config.yaml
n_layer: 8
d_model: 704
head_dim: 64
norm: "layernorm"
norm_place: "pre"
tie_embeddings: true
parallel_block: false
init: "normal"
init_std_up: 0.0265
optimizer: "muon_variant"
lr: 0.0121
seq_len: 1024
dataset: "wikipedia_en"
MLP neurons of a small language model. Each row is named by its layer, matrix (up: input weights) and neuron, and shows model dimensions 0-255. Each number is 128 + 24 x the weight over its row's rms, rounded and kept within 0 to 255. Numbers have three digits each.
Before each neuron's rows, "fires on" lists the tokens most often at its 100 highest values on Wikipedia text that the model never trained on.

fires on: " |", " as", " |\n", "or", "icient", " vice"
L2.up2499:168147130125109146112136136083136115140116070143112165141139112102159100157156114157148112129113152141139072109137116122134141084131191100118116114155113135124097132101134120095128085150135105143081112116167142120180140131114124128112124118116151171134089123159120145155117095178132142124140157148140123145179094104096178164123168131105117156131127127146130146118152167139119092102132133150160147111151125130110134121135110118121149116182135113117109152132107091124125131125134082127141146157142129131127130122141114114141134125128093079095133177097147127090154144114159134127103173142128150104135122140116145114149119142142118141115140127155144074135109090075174148155105169166142099127155153144093107126088137160180114145106126172098147166143126118173102102124124162

fires on: " to", " and", ";", ");"
L2.up2287:126186155172130120143155149137150114145041142119189108117158159152143118175164154114092116139132125073143118118192163105124116147161114115103111127133096114133153127148110150139084077126101143147138141130144124118107126130127145097153175165138138152108085167169121135121130133148148110170102130156100153102136144104109110147169140088129143120101119107094103130135152078101155116169130134081101145131101133149144090197129192131119139122098147142143128103096122111088148098169105125114151158123169094132125139159193136157162121103148144151114122165122149124113147109124111119058112134121136123130106156107147112121138141150136130146081170134172130125203140151115128171140115138122104170169111168128118140067136123117159173123113139114118158143099151125133121147168114126

fires on: "-", ",", ":", "=", "."
L2.up2331:133095110155146136145131147067117147131148134146136166141088134150141107143160090131153108114135118146128086103186104152080122126150129121148124127154109142125143137185125123114110120142118150119097108120119137137216055097145150126111122098140115123091098092123104119184125134200096134122131140089159125132138136130088158129108123143170114152108123186128151109134129113143146132108123105133159148130127116150134144141144130157149101143142136180140139126114111125132062143149106138151153143111150133143129140121104110121115157150117094079176113144133139163171154149139146113109142123087122146169145140134110101152098090142137107139131120083150133112149100113109139104126113144160121104109133106163105120105156148113115089081132131101099145119153119155164114160117175103

fires on: " of", "aged", "ing", " that"
L2.up1167:098157124166138135172112098142093106112151129104193137132132128127122159084091095088134119101112095126131110116138127120120142114126083129143100148128169097156188148133137143131138149077159124075129109163144139141139124080112098056105166158093116119143145098090175149099140110183181153166130136116129133136162114117111141171138118125115106106139098128120135143125099101151108143111125102172141152124064142115131158114126146159141112164160104109123102159136131143162178093129191156140136136101141100133185133105118135135141136117115116101156144092132121137141162128104142128131085089136094122119131122100128096103130098079133128187121140110133177114099112103119117114107145130150181138115136121059128175152110182125134124122108118148151110117086141111152099120100156146

fires on: " or", " and", " D", " ", "ile"
L2.up121:125197059112138146112120154121110129134140144173132118099072140119145116132098147105130128115123156145138140103124154178121123127146111120155100142116115110113104138150168140130141115119112175128100083130142161116146128122143121156121108087130135166126150143124121123137080099167127138164082087116148101097108146143115143157140163135138135148163132146131127146128135118112147087142152097143099151149158135168136151131115130107115096150139091138157084113121100121185108128089153159117123148130122126141109151131123093127138141087117088122132122110124091107118138114092121156157125155126123124147128137128133125099094172116153086075095162147146097154113122134096145169122168148143146118111133132137139088116078126133097128150135108115125087114127117131064094146160100124

fires on: " to", " in", " into", " ("
L2.up611:141135147076085119126134158124124120103097131135129155119100133151126120112189169127114116113130140104169149134120162134153096132165141137104096162115139089145148113143162111135110157139127102128121141117148130142132118147127147172104121095135095124124102169131133140144163100152113121175123133145162125095138156122158136100154152076135153124139139134085098137140126112128131161121138167129151119175105126090154124142134152135151100137135085175124127081100130104172140132119160114107161104124146144150130111141112135142133100095111144105128140120154128124111120139139089178152109121143134122170138099151148125111110110094153137127197118175136165147087134097162138156150090150097098132104086150108124162138140149133123134153157129112136180124118071150163105109102164109

fires on: ",", " of", " and", ")", "^{", " from"
L2.up2784:114146129128101125130120101092135138118183098107101160130158150115126128140120081126130078138133074157136172142134119132125089119122165112102155111147125135144149072102174119084151124144131116110113127123149099158178155131173112122062119141164101153081117116143140129070102155138124071111138081149135113089123088093178132102147142099137167100120127149132112082140124112188158092142108134127129119129117159116162108155089135135135116140114139130116169168146114104115146157100152085137096131092136098122143121134155130187131118118147137099123138138075169093123145144098094149109146096119139112138066082089116122174099131143130122156128136120119156125101139128146147151117142151159141130120141138111116160095130120098123099105138151148137145123148145150172161125157135114

fires on: " of", " number", " view", ","
L2.up973:097112140127162142119119166150108145087135064136145130102127099116070122141132162135154079162119141093180169126111138153125068127117118088122107135093121122109147157109152140146092133106147098145119113118152165141137150094121129115108126139147178125085151171124155148121186143153126115086125124095135151132126126084126123130124133115092136139088116113131143134186122092144140096142162096130138129137131150090137096161138104119118120161138106092068110169126113140159103089139103163148130078173110189156124121120103147132139073155097135115100158156162092130128134100086104077130148118116138139123135127144095112116100120132114178140121140114145157191131118167102118104141124126137146143088126114125143122122165138134163134153145168116155132141091143111108107095108125115

fires on: " |", " ", " (", " by"
L2.up159:144125106116105100105112085104165124143114126117164131155132139143127122114111113180102116116119181118118095139119097095094094155142143096128139119142095107130149150172130161112154113151111149135122115184169169124156135139101138146128113132170137113079100112117140115139114139122112129067089114153130107148137113144128128162113133143156145107117162087125083164145163097129089101082160116142123129149112185169110104133134146083153115082130154146119114129092096139142139075172104125126133171156136118149135128156119106085165116129143097112177103123125118137117178140081149128158091163056119110156125119128139112137120077107130115128134142141137145101148183126133086161128134098073114103153136142138081116128172127133163161132144117159124142167156106168157129157174134175

fires on: " of", "==\n", " for"
L2.up2719:119098085168137130134134136123120164093129119104140125156098132119124112120123135132123132166107111179133139137119116134143132139129098169097147103099129111111150147129096156092089127144172149166143120161107124133095109129113076178109169126143090052116125099123135128118114144128145146073128132141133095143131125129163129136119156150176169083145168096146144141115118151142129125128106145102091163127093106155133129127204100131162078098127135145127131122112086143151101090096151162148112133105136146137107136126135113115143176107138090089130145106112103116101126139123124157139110107151133103094175116068142104177162136136118094109109141155154091115139162100124143143125110141109140113137129110103156137149118128112128153145143150161127153161087105106188102075070122116

fires on: " to", " of", "ing", " by"
L2.up6:146136071090075103168133095147143149112117113078119093134118127113156102087137144133135148146131152151095096123130123121125134108120162124117135121104108137132110108132119119177090110088163108132126132091128142112128119140121145158110106144120112152098118141143155137093142093101121162118097108111186135133115152144107158127103117136135169131082115147131115099109169133144110176128157141133121131116121129141129142131131118124159095144127120100142120090103138096114126160148154114155140144100122144123113116091167145107139096083087085120135111142169127141098121146108116168126156162133160138114131095173116132126114111095165112142132116159125108143127138152100123120071144146110135107147108134136132168131117116118124100130152113132139142163140124170110136128151069140

fires on: " of", "re", " s", "os", "b"
L2.up2204:105151154161125125154150094151119083111140132137119098103087100106137167087123081154121098111126147134151134104117123104129158127146099113096167091139159152148134136118178128119117143111150111124114121103136078175146120146131174106086121108085088075125101125147071146100102133136143107127123138127150166142168140139098089133114154117165128149095131126111109103097152183093135139099110090152166125103105101112059088177141123144142113116106101159167104100122105093141131123119173135176166139082087167113132130130149112147142113059160122087094123121135091133156143106128118117134133095132084073147129108113109126122176075123146129101081160096107130131096147142109099136132097161155109121106136104156128135120138136144127116128141126137122110148103161114100125140124158124

fires on: " to", " than", " no", " without", " over", "0"
L2.up331:110131140071103140128142125126129116089151096143119098127134146129115136128127136152133126098084097126096103183130132155135091121112142096121120149162156149133178137151134102119142104125127125169105139106122102144115129117096171180156123098124164172145126127139150169132095137127184114141145128131052144175115124126131164091149124095168144108149117127137130167150110101117126114133166114121116157123138116123127109144073136139123115136142097116100166132151123106150114119114140129112166118129115083137117115104146136178112175147133090131075140152125108106121148122119102125152126119122139110136145158110121149132099143158135152132201179153121146099136154165146122148158117107135124136138170124174108144144141170114122123094155127160129096157144116162127119096044168136

fires on: " to", " the", "on", " after", "0"
L2.up787:127147147122136093139104173095131121122124116123139123153130120129126176142128156101143109121127110119086125093127101121102111135117119137063071150132144112130082143110135130101127144129123126120067159133098109168138140129112135129115147107150144131087134113077114119150092137112130138159124114152148121109157104122138143127182120091159127157095115125136125107149125129140181131164135115095116125086130117094114125174140112131149119162134127112160124196107156121119148136081161107121176091083135155184151139098128142082137139168166101126101149116160124112132112135117112124167132113172113182153126160115176134142115149124138141113123159162115126114111124088145153151153098132072108099087126139122141114140145166147131131089173109139171160148135136126139089146120114128

fires on: ":", " UTC", "^{", " (", " Summer"
L2.up838:103120124092146097106122101163102110170126128114110115125138071120118133100145177153087168180143121103145124150158113103174158143143160150128105125087114150142168142161140116170125133103102127125127122135097114131153101107141105150167166139110100097132130159117118154142136104127081120127127125120131118101159111154118149098086101167158153085141090109099111114136147164153113099136161134149109130166115069092139142126119176161145128186120112156145114138164132140153108087136185117165129141115117128124117122103133096175154099127153143135113139115093202138124120071133106143151129151124131112117148118100168128095173156115153154134138092166170160142094132138162144159132142065130153096104127088116129136134141150114159106137126155122127145112149115163121100138112101152

fires on: ",", " and", " or", "c", "and", "ch"
L2.up882:104160139144140123057119083149134133113107102159135159104100167102096114123124100164138141120096174137135126101160124115119095127123175134153150128144127124097119162141157143087110145150119135120095148146167139156092099137152100154095134128141073111153076129113102110107139148129125075157125132090112134125134158106092106147168174135124114114152163158095107059092117123169143101144139171123104104126136099138129148147105150079112129127107108150091146123126109100125165118116155142148106080107086125126109150152162124122144134116110156111104106134159115101115077134145128095107151112153162141157085101136119155136114107103153158143137128135134121192140124154122165110112157126145155104107111134124087153105183120146110106140164107115108126121166131108144084064131111180

fires on: " |", ";", " ", "ab", "ar"
L2.up250:134129089129121113153154106153178147111096144153121137125210140133143125151105157150085125138144148147141131113155143145132110138121081148126108144158153149175145141142163129148124125136103125142075109108113120151080205120071146120164120117099132122109112110132145167102107109117089097153146134104113110119126166123152114089142151110106167114124111148152118128135157154097162123149154098138120121144099137118122131138095129141148117127125093140137105123123124135132144115147112154125159147142084152140132140105117096131103070124110162145093120081142065116114129113125117125096127130130152128108127131117125142104134137116154172123084122163138143109167118154154127123166107161133160175164112148155127118112163151082144116122135151100152135097139103143152127133106108129

fires on: " and", " of", "l", "and", "ical", " early"
L2.up2258:110137159113170101138120154130099143129107182074111094144115105128134120110121140153182109152123138118124099121137097161116147146110102208140117135148153128131144128137132154109137113107076197119117131067144129152136127141069102178165105132173098112113086141109149112106194102144145104146116122118176117133173144111111147132132134124146133124104126106130108124111127145148130151135079156132121103090130138109116108143148123171112121170102115117153127100108151113126088121127103135130074118160148107136110125118137059149143126108130106149102136132129123112159139126128116126161135125117139133113094133116106129128125079136120099142134109139093113109127075148127143092145123151115168084140143117104100168139160179168058096106135135139096116119075164091130088117140170138

fires on: " of", " for", "ew", "et", "ing", "as"
L2.up873:124141122150134147146098124119135138124120123097189123145125127139132167123097107094135075123155125093128090123150100096139111135121081139148121136108145132149130120131133113128126132094166133125145109137137112153139123162111129143150085162162144129143102147104130167139152127134131091117141143088164124106126124105079117148146139140116169114139096090137095132115142114142130146137144141170147135111125149116111140101138139170113154100112082127090122128104131149139089130125117124080093123144128135118146110120131147147092133187139121129109176127144093123136159208093119132105088185091149048131139125141149102181115125144142121116127129119114142112154112121126080130149156104123180122150116129108145161123161127137109135067103121111150186143131073105129145113121107070

fires on: ".", "pl", "c", " ", "ign"
L2.up2495:130138132146108145080171139133155140098148141047135103124087140144121141141147076143108130089109132173128087095129142127150135105131140102152174067130173076177122079126083111147110129139099137162159107130119164130138126175123194157113128124156165130162153115130138117130106162151135110139131128135167142130095189120119116127128162135173132127087124172145140146085141149111125159123148124108120108127126151114108158098158146144139143135135151127107119157106091090112128148104117128141132136148132089111162133113122127112139163094161117125142107103133137137154150129134099150162132110114098107134089123127150134090082128133100150122111086125165124148109149091141154166094140127100124082149103132140166156149169119107144142103162136128110157110125136142115160086131119119

fires on: "==", "F", ";", " f"
L2.up1272:090119101150150111153178143117074068133139135122123121086135130138149135153139108108140104148146130154131146160165164110145126080138101109076139086106149102124120134138126136126109161143105112131139105146120093121143139140101105130115156117107133063170146123117125148103137105141186098136165138127124153138124150158150091099132172146121169122105137112129126149139134132120101092128105144145161108147138119127131172133143110144109126137135134090129151157128151151169135141109096115124132128129108142111133164148103155121114115105133147146120126108144104146103106111164135120138153133148148122115152105140148144129153111124146152139126167174114172088091098115155156152155154152128152137148121101136130118093147144114139107094103134107093172141141136171133107130141170127

fires on: " |", " ", ":", "3", "2"
L2.up1477:131122085121177098119179096101152140128150102131148151117113108176111147128148121136131117159126106096119123121146123113135157161133173130125124164124133120095137113155142148144202179133135141080135154105147127107127154145082133138120113138084126113126118133090120099130125149156107133167111143084155108097147110165140108124080170136116184163092160144117139100163129147133104163119140182144143134109165157151134116115070151139117113138145112139138118097144097146137116147148149111080156151158117142138110095098123141090138102108164126101162125113169157138107129123092185136152138115141105187139134105137148146168100108113136159117146118128130137168086155083129132146145136134125117161131137136132116124151145166130112148120098095146138136147145095137074127122139124168

fires on: " at", " of", " in", " on", " s", " to"
L2.up737:144110139146087138095107118117104141134092106175129098141108147108144109173142145117128159139132146161131152141123100141133095106145111130106083137157151118100154112114098148104076119188159165126097130111175126118132181137104155085160093099130127123145131112167137146113131129133053126123153139100164120106125115143109080131131181151120127148104111111123127152151157121142148101135125139134170109126094150131122082125113088104151141139121108115155135117127146135160137126104111146145127110113145156151131095115150132134115122091126128125152171164150138146118109121112094146143092153096106143137147158087162113187137142118153161137151123173128121122122116142153101132104092145136062169145109099147120151134141183131147124154112139111130163135138091116167133152117113142

fires on: " and", " to", " who", " of", " for", " that"
L2.up1210:073158123082143109134128103127099163071106119086111160162111127131161103101146150132115110176126146113085144150146123118101151172097138133169122149118150099147097140125099147110141098102126104144092102129172146094118117129094126168148124120099121115091116137130086142128120132168106149109124152136142132108114107151120122158107148132106160075128100132112098107107140115109145123164121146134185108146117133118103162137151095178106119160145143075119111131113128100145118156174122132193121140107131127141145097112120132128138090102150121157088124170147141138108145134153140116088127153127094121116128105097088096146123117146131121134141108153138086116181088128146146125139159135125199152131146102128139152141156142135135106145136180071108128129146095102143129050139099074

fires on: " to", " was", " would", " will", " also", " they"
L2.up1617:150148155127131117122165137087143073131092119147126122140120139097111146102135095163095126122152119130116126116106147098120137110136163134155159098124117123110116139116143148144108150140095117125148158073109146143097114117156116107127136105075117149130155134118094113164121149139117123153115129107138135132142163121108129113119117059134112150164162135090141077148147132107171140095125135119118143133127148127123147098102160093126181162153155137164131082099124157158071117189111112122139122123140141095090146147155076090127122095117096135112129151166152153162134109163120132143168144153118133138132139092153134159119144125132144102101155186093132151125147095117145118074123170112061152144093170104113141149141131120114078164107149086115152113109129116112106085135109121

fires on: " ", "pl", " than"
L2.up1076:071143097141107175115148141144134112176120111096136117141099112117127109067187085116109170106130064126122111097160181146133117106131133057127136132132138136092104143127097124120135148139108103169157139153126161141127120109128141160126114142171124127139145129142143140118162107138118152129119135100118073099092157164146111149095143113148148120156144096094097126173166115171159132126152133098148117094142148137153142092121138154144123112150084106100089148172128102153130147129174161108117146123101122118139077135122165147145148111162132089153131125109124083130127097096078177100109123161116187107153076108106156108136108148150157094090125124126131148114130138142155126111114128092098121108099120130125143123144149120142124094115136100144156111119133115090107105108154154

fires on: "%", " of", " as", " for", " |", " %"
L2.up1356:103160135096074110104144139143108086119099109129113114109113158090137115121144112127098162125167113114163121115087108130146130136151134180123185117127149156113104125132111113078140099139135154128090084103158123128149129119119133131101174134115108090191095152179074172094136130157141111077125090129142091128092107134093181059140145114132110150146103127156100114077127129138117125134105119135156100158112138149107104124155136131167099130144111123086096144150101159131127104134144100087171132116101101147134070110163104127102129109119069129109130078121157092106105126108135155130136137145091126157123134113107141147156119134143126155099101110141133112111149132146111129123128112166108098113148120095145133095135142115168119157117103072124127159107103105128105096107111125

fires on: " |", " ", "f", "im", "um", ";"
L2.up555:087119137134125091139122145111118113063155157138142134150116119179121153147192150118125135118119157085156153124151101111129125116054112132050158135124150142168121179164123137123119137173149112116128133118113123118160150140122136154124095130119135115164129114117157112128126147135090119095081090150123119104096151111091146150142132140137125117124137182111128107135144120172148110097112120117123095155148122091106139101176131133143112093103104103116115127129136141140122148106112134079131104117095103157118139123111155118121113129192146140104135185137114124117150128158156126127174138149138189109142116132128076156142122151102141129147115086161169097114136124099150117131122174158104138093138142092152134121182150135171077118110075140140148113107116094106128140103136079

fires on: " |", " the", " of", ":", "f", "'s"
L2.up2671:123146144161156124121116149145133127111157171114127103135141112172153130104199144090065100146115095134089087160146146123122130146117105142116103139088162143124112143161104150131125158097135127114126125069106099118134114160175147133073132116172121085144111097132134133102139106201164112154087093118164135111119128102094133096153167128127107104146099101149118126149099119124124108130107134123118170110145161105097123111178150172142103123180140172124148171139158133118101126084115106143137138170138129125107143123099120113122146113148158084104123132079097126088116191143125126147153140163124145101141163136139103131121128154133161118139129101130164148110119147171126131112149086163128103122158119210112149140137116098180138149115106129112072138149115114128102117150131123

fires on: ";", ".", " |", " Most", " in", "per"
L2.up2015:133123115101115129121145132135119116103141142130120161101141165137130127098130144147155131153156198159065137074144119162141086125116109117116149136117188130158076146075138127070130138149122160106127174141132106101098170117129125112161124130110142132105093094100110143124102093193104127099155117101127162108141141125157151144174126102124146141135108141130105113105095122112095125107100099082115104114159173097098099137112117086132151113113138086144107157134097126138153094141125119099183091131160131147090138127113111131100106136083171146150119127146117110091145111138113064187126128140153133106171119136122117114128118113101118053144114122097156155144152128132152138124142164120181146095130084106135109064145100139113161107140141149165116107130150197131074115137130152

fires on: " or", " for", " to", "or", " also", " into"
L2.up382:115141107133118113084135098111158094094133152143158139162110157110092152149143154100114078089128161145146126133100145115169160159107128123133098152094102110111138165119101123136092129149090071114135178103133124158109174118125111131165092123131105115136159125075097154157148081151142111125143108117147087143156148112135127120184121118157181075136114130103131153123114119138131116102115132151130123156135110127156164129170078108132151129166149143140133142110120153128138113106133127129128109121105119148144180170150075159129096126151070155140133138110107163118172162139136157152158114120162144076150165130144139158125108134081120150128114140106141135145147125100100143104154178119118104087102148119177106164100117129110140175103124118166147114165128124115107138126142141

fires on: ".", ":", " |", " "
L2.up302:130137095123098076170106102091151111108190132138130096143128123114159147150098117056114089159159088180143108135117119150149156094141091144161126131093135110138126128131156108132109119132145119140116180149159120132142118086130083138123135115158155158108068165132110118102105139120106119152136114127136125117114115129157095118140140108164144108108149127109141142124078090128117133100156108193107117130117127149137179136114099131147111113146119143152168114114142126074112155083138116128171095120136149107131129116111134135176107104106128142100077142111136145143167158134132149116142142125125168124097136094162125157123100165106105113144146118136125113150113089151142110098105096125148107176116074115086113138141137137111089093137129116085091103090154139157146160138125106

fires on: " of", " in", " for", "is"
L2.up1127:101122139133165113140095134129154115097079139112109106115076169117153131141159121137126119125165160112103151135152084132186131150125119160091133102142173139102144146124115153121123112119138143124127183146104098133139107093175138166141147119184121104158155119122081129101119126157097122139127138128162102114115111115126089118105141064114144105107173146122170142099113119159131108216138126104156142154130175094131139099174183121129150153127118148124132160116132120138123094103181134150155143134192124140125090107140138118134120159174116119137151115122105146087114193073157108111122107135151121118121127125111099168115121123178099076140092172139137129140147137124170120160158125113125107115156155108147156172120102113142164168131132122167100179131112117156118140109147119

fires on: " ", " |"
L2.up2245:128142110153138105136139126096109103140094154096133126157123119168126064155103126120109095116149130097102116136115115108145178110131156179105150131117083084118134136161126085140144135126110120165169130164126128144129142171124146186122143181096127163119161159155140129092102139137143148132110108107169128100083104166173131088117122105127139141110149080142120139108138139130131123109160120136115072167122126126113137091142097182120112125117092105133110145120105136154171124114126113156145165127140133133095164124138123132141135151115106112144171087143160173126128114167149115125164140130152152104097137124104090130118092108114214103135171103122115097122087151116134165117140179135092110157105126122139121144121134152117138156132129132101139098125176140141110130172152115

fires on: " ", "r"
L2.up1802:108137097123135124174109133123123140160126129132114099143116100124135139184120127108141157120145111131084161094124108152121150161095165131140137150157112137118117153119160126123174129122140109167126121109122149101150104098099144162144101131165139124119141060145111105168089115138102100148107143126120113133106103116179130130148128055103136129140127134113142127122122151152145155148175098127104140148135108127122115102150123174136093128142107122158097128078129095130138132089148125147145154111128099103194159093114136137144143110118103111123150121120138075126152130072101077149151156121163174116154104139144133128151108151131104123107097104180137118132118135133131148110133110121154134100106111091134149139104107112145112101149150097150101076119107167170144137113127117

fires on: " of", " than", " to"
L2.up2070:150103166146099133128110118139093097151114109078154133128132159093107101146157145105141146137116121085135135148188118122136148101112141103148105086103131102127124123144103145143149139120134071134103136137125142127129141143149132142115161179167105135115116142128117141113142141092128139112153131122131107156099107107136140128095145127143127093130141116136139147119162139131143106127157122119128104147118168129174125131134107126115160142124175106123150123124160135158143138126143093139119159126144126128052133144167067124161122151199129112129110163166160112140135129106101134113128151114101183172164074148144078117128144116125117088117122153155106127135173100118153160140131090134151167094154135152116127113150113101212125098107171124162158120092147115111094137129140142

fires on: "\"", ",", " or", " to", " and"
L2.up1497:126153109156124125097151121101135120109120167117132144158092149115127156122146119117128122136131140115097144129134100067123145135120151136124147150089108140142107155116156139137130114155116140138153148136154160131138156098112113081159102151147156113121133094120106116109113164107123172147118115143095127125102126102102129147103146131151135071132116132103151107145143118131131152117135165126134094163156194107173119162138110118149118111172161143140106097188116177129131111156080130113118117115110131108136152126148111154170118150159143096126160085063109111087153114160109170124131151077172165120137097131169066169128085150088118140145127072142118076137087121132123165093125124104141144150144114116103154128145115138204165104127127149117128139071132076138146095159123129

fires on: ",", " in", "-", " |"
L2.up287:152103131118141124105077124141081140130156138150127114147091109119154163086147146088112108102118143189124154155111113128154141147134135133105133153119148105144106117136101137156135116122097143143108137154148132089136127134148115130171124121141179131130089132091126119133124148137097121155118140120146103155144157109116137157093153162114134128189166126075126068145105169096124160080152092137103163079121153097090104084144123154095132151144141122126172126143128124135140121144090088119153128133088145139127137136104102179114133120085108107150092112092146130106137111149163110117123096087172139151151103113076126157126115142144113149120151148098162131111142127150122153122102135135144112078149153121094148110120100117099147096115141149146148181116152162094124126112110113

fires on: "c", "k", "h", " species", "ch"
L2.up1375:126149095140133113157119114134117129155153180108149142147140102131108130125131139147131107122112068136129102102156102161135099119129136175120076105130104118149146134121103121118143166127097099106133098169139133142128117145134112119131130131128148098133079082127152074079149128081108075139150123106168096097118160157109162138147112100112129106143121141134145132126148155145158128155123217106135121121136116107121113152116144129147153100131154060112066130089104113136187144079127116129133091148076101100107169120135130088127101102100129108142178127133165108141122107122112101128120134113137131162144119159102121179157105171176105110141123083123134194160150113114124105125113118120128106149112167153120116092100115110100118156123099153073176128152159122134112118132159064

fires on: " |", " of", "i", " ", " Museum"
L2.up672:106148129151147124088131140134105166085121094099163166130095179147146084119150098124113163145120127118137088126102131115138120145096088121119169144113106137090134148152100087136178126120087125159162139151113097108130103161118157115140157156143155093155116156188124145102117146138138147120112170144151135108119119179133118135138138136109144143098136117104099098104155160123106097168130120131089129121137098151159129112147039122141117100147126074115139145128146119140164118146146159106134127127138129082095123132113098110111146113130106111116137113167088086108161094121089133110135092124143150098079106122138096143128129131144129176168135118117188137116116110143136175155105174135092141144121115116105148168104125103129114145116169153094140157128202122148112109096137118

fires on: " of", ",", "v", ":", " father", "yr"
L2.up1050:105163106123134130120106142104103129134126102088129126118109133089126119105118147165110121111140172123183158130091135124145108162116142128115129077118136149131123121112119099116098124113069091162098104112108124114141091145125132143111135141108152130135120138185115117148103143176141139157112100115139111146137096122137152119129154121110112150136135102130143121131115147161177107129150137087107129106135138125155111133120123145112145156171108146131133124113110156122145116121081153148147131148143079150151086131126184148120080153152133107106121127171149158143162147133108114116135110108130168177152094113089080135120157166157111154081141168128155145178190142133156119116137131171109153136189158083114146140117143136115151136143105120119185101107149108111085158160113119

fires on: " of", " to", "G", "L", " for", "The"
L2.up2164:088159124096119131121166112168119123104149136064162139155135156099135117124126118170081132112151122139117126131164158122115133135133121150140141125133148136129113115127133124141127081187168101137100098158117145098118135096137133148135139151179098159140140128154119102124120127176085166162107109130113122146125156122177104150155157159147135113138102146186113134123112054127124126104175149132145066133132173146115120097150150169157130145149126145135155142156095171159127136151121092130139175150087148149157118145117142131138186162126134118156121100117158120100177122127134112125145133114104143163143149131129117158109139134166144176165121103084162132144139151148077103146174108123154146143113096099122149127137114100118124158129142126154140128114118137116102084126095113

fires on: ",", ";", ":", "d", " ("
L2.up1169:175149182120171119125157122101108098132159157122126095174164100112109102154132124204142122128156137133152141128145129120146149107101114111125117132090174171130071121114102117132128107103172117112123123133113130159169147129128098125137130130108127185121149145117142131089150119086191119126161088115100141111077114123132120116128122141178125138123140158080117127136157127122090141167116147124155154134100131135167108110148153116158129104128136137079100118129123126147102123190150171153175184127101131158140066123123193106119124108156096158122140102116153132149130122125108137176141138148145129120151110148164132117141088105151169113139139115132129156080096119139147118123180090127146141124112095094118126128125178129135125181138125149143149182130064071126124109119185139

fires on: " of", "ul", "t", "at", "ou"
L2.up1363:138111109159115103155143099099136089116137113147145131129134122140101118157073162090138128099116115143154084166139134119108118103093156091154150115109119117128113139142140140134128134115116153171096129122109142116119119066139193191111146170083144094136089106147102087105141087174133101145160131115155094196197084142116116144113140093142084080110130091139131125117098171149132097105132150117115122130154118126157143132092099140111133162131119131129150089124081080146082103125157123149152155115126091111151115124124115173098104110148165121091120145127103111177131172115103144127137135129099135154117079171144127150104099132139173113173149155155133129129123161160142133115116100141186156159155082126110148078132132146132139123107141099101123139092108131154137127133109134

fires on: ".", "-", " in", " In"
L2.up1717:117124152099143148123135133128154117140201087125101075139140140124132080100161109144100174116149156122156147087124158136197089130155153149158139094149106130134167164134116130126101111122147114139133110131108170105119147145123146115077126116118121123117082093115149135143132140123090130125122100136119116156148117133105152117165102146125104179137118151097144111115117098182162132117103144114147098084131119136162155138186127130127154155152128148114131125156120141169079131143125143125117125109142129133153132088100173052122156126117135102141073120147126148127120139147170138106135134126098149130116093109095107120131123106131126119104115100132166135128098114182164145124180101110136145154114175109123100085120101145101120158116099130133128085125133114136093106126132092

fires on: " of", ".", " into"
L2.up308:102131198131119135127105105115123140105118158133141137127131102123100150101118118144124176121137108186111144130138141085130129129133133138113156154094147109126139155117127126128114130121070152119136142147105118119134095119118177132097131105117102122136113126124132154140134180144140124127118135167169145175121116145142128107140115114138123068113132115137097138158152126134142124123121142159143119125097109131172077128160126151184123106104127142130101093138079101090098089126192096113112108107128153136152131148122122150124170088138159102141149166119135094141095099129135116138113116131110121127088105112125126125110137121164133125109155110118136140052155136166156154172132181142123113142141114133154152112100153124130118136130090134130149125140123118140163155105129127

fires on: " for", " For", " with", " to", "im"
L2.up537:159127147118121109070103131118136086156129119159148113121124115159142121107147129098146107138116147111110147096130097123170127130136125123118156069155123147132148139137139116154071104147114098132125140121128155119125128099147150160135134148119102099153140124152112120146088125168115111162131124076117138100164105126109125111140111118139125122118114109132130146132144149140111098134125120147112156129080127128107161127163125164136154140175136136136088157134166102160130118131111127096104091140126123145159121150115135142149123114117088124109163135078100126104130094139062132104147098161140103147122145121170170133137126152094139128182150102142162096080124131064092132161122141135150110118148110090148100126124139162154175090117135133103151113107089100163127125130124150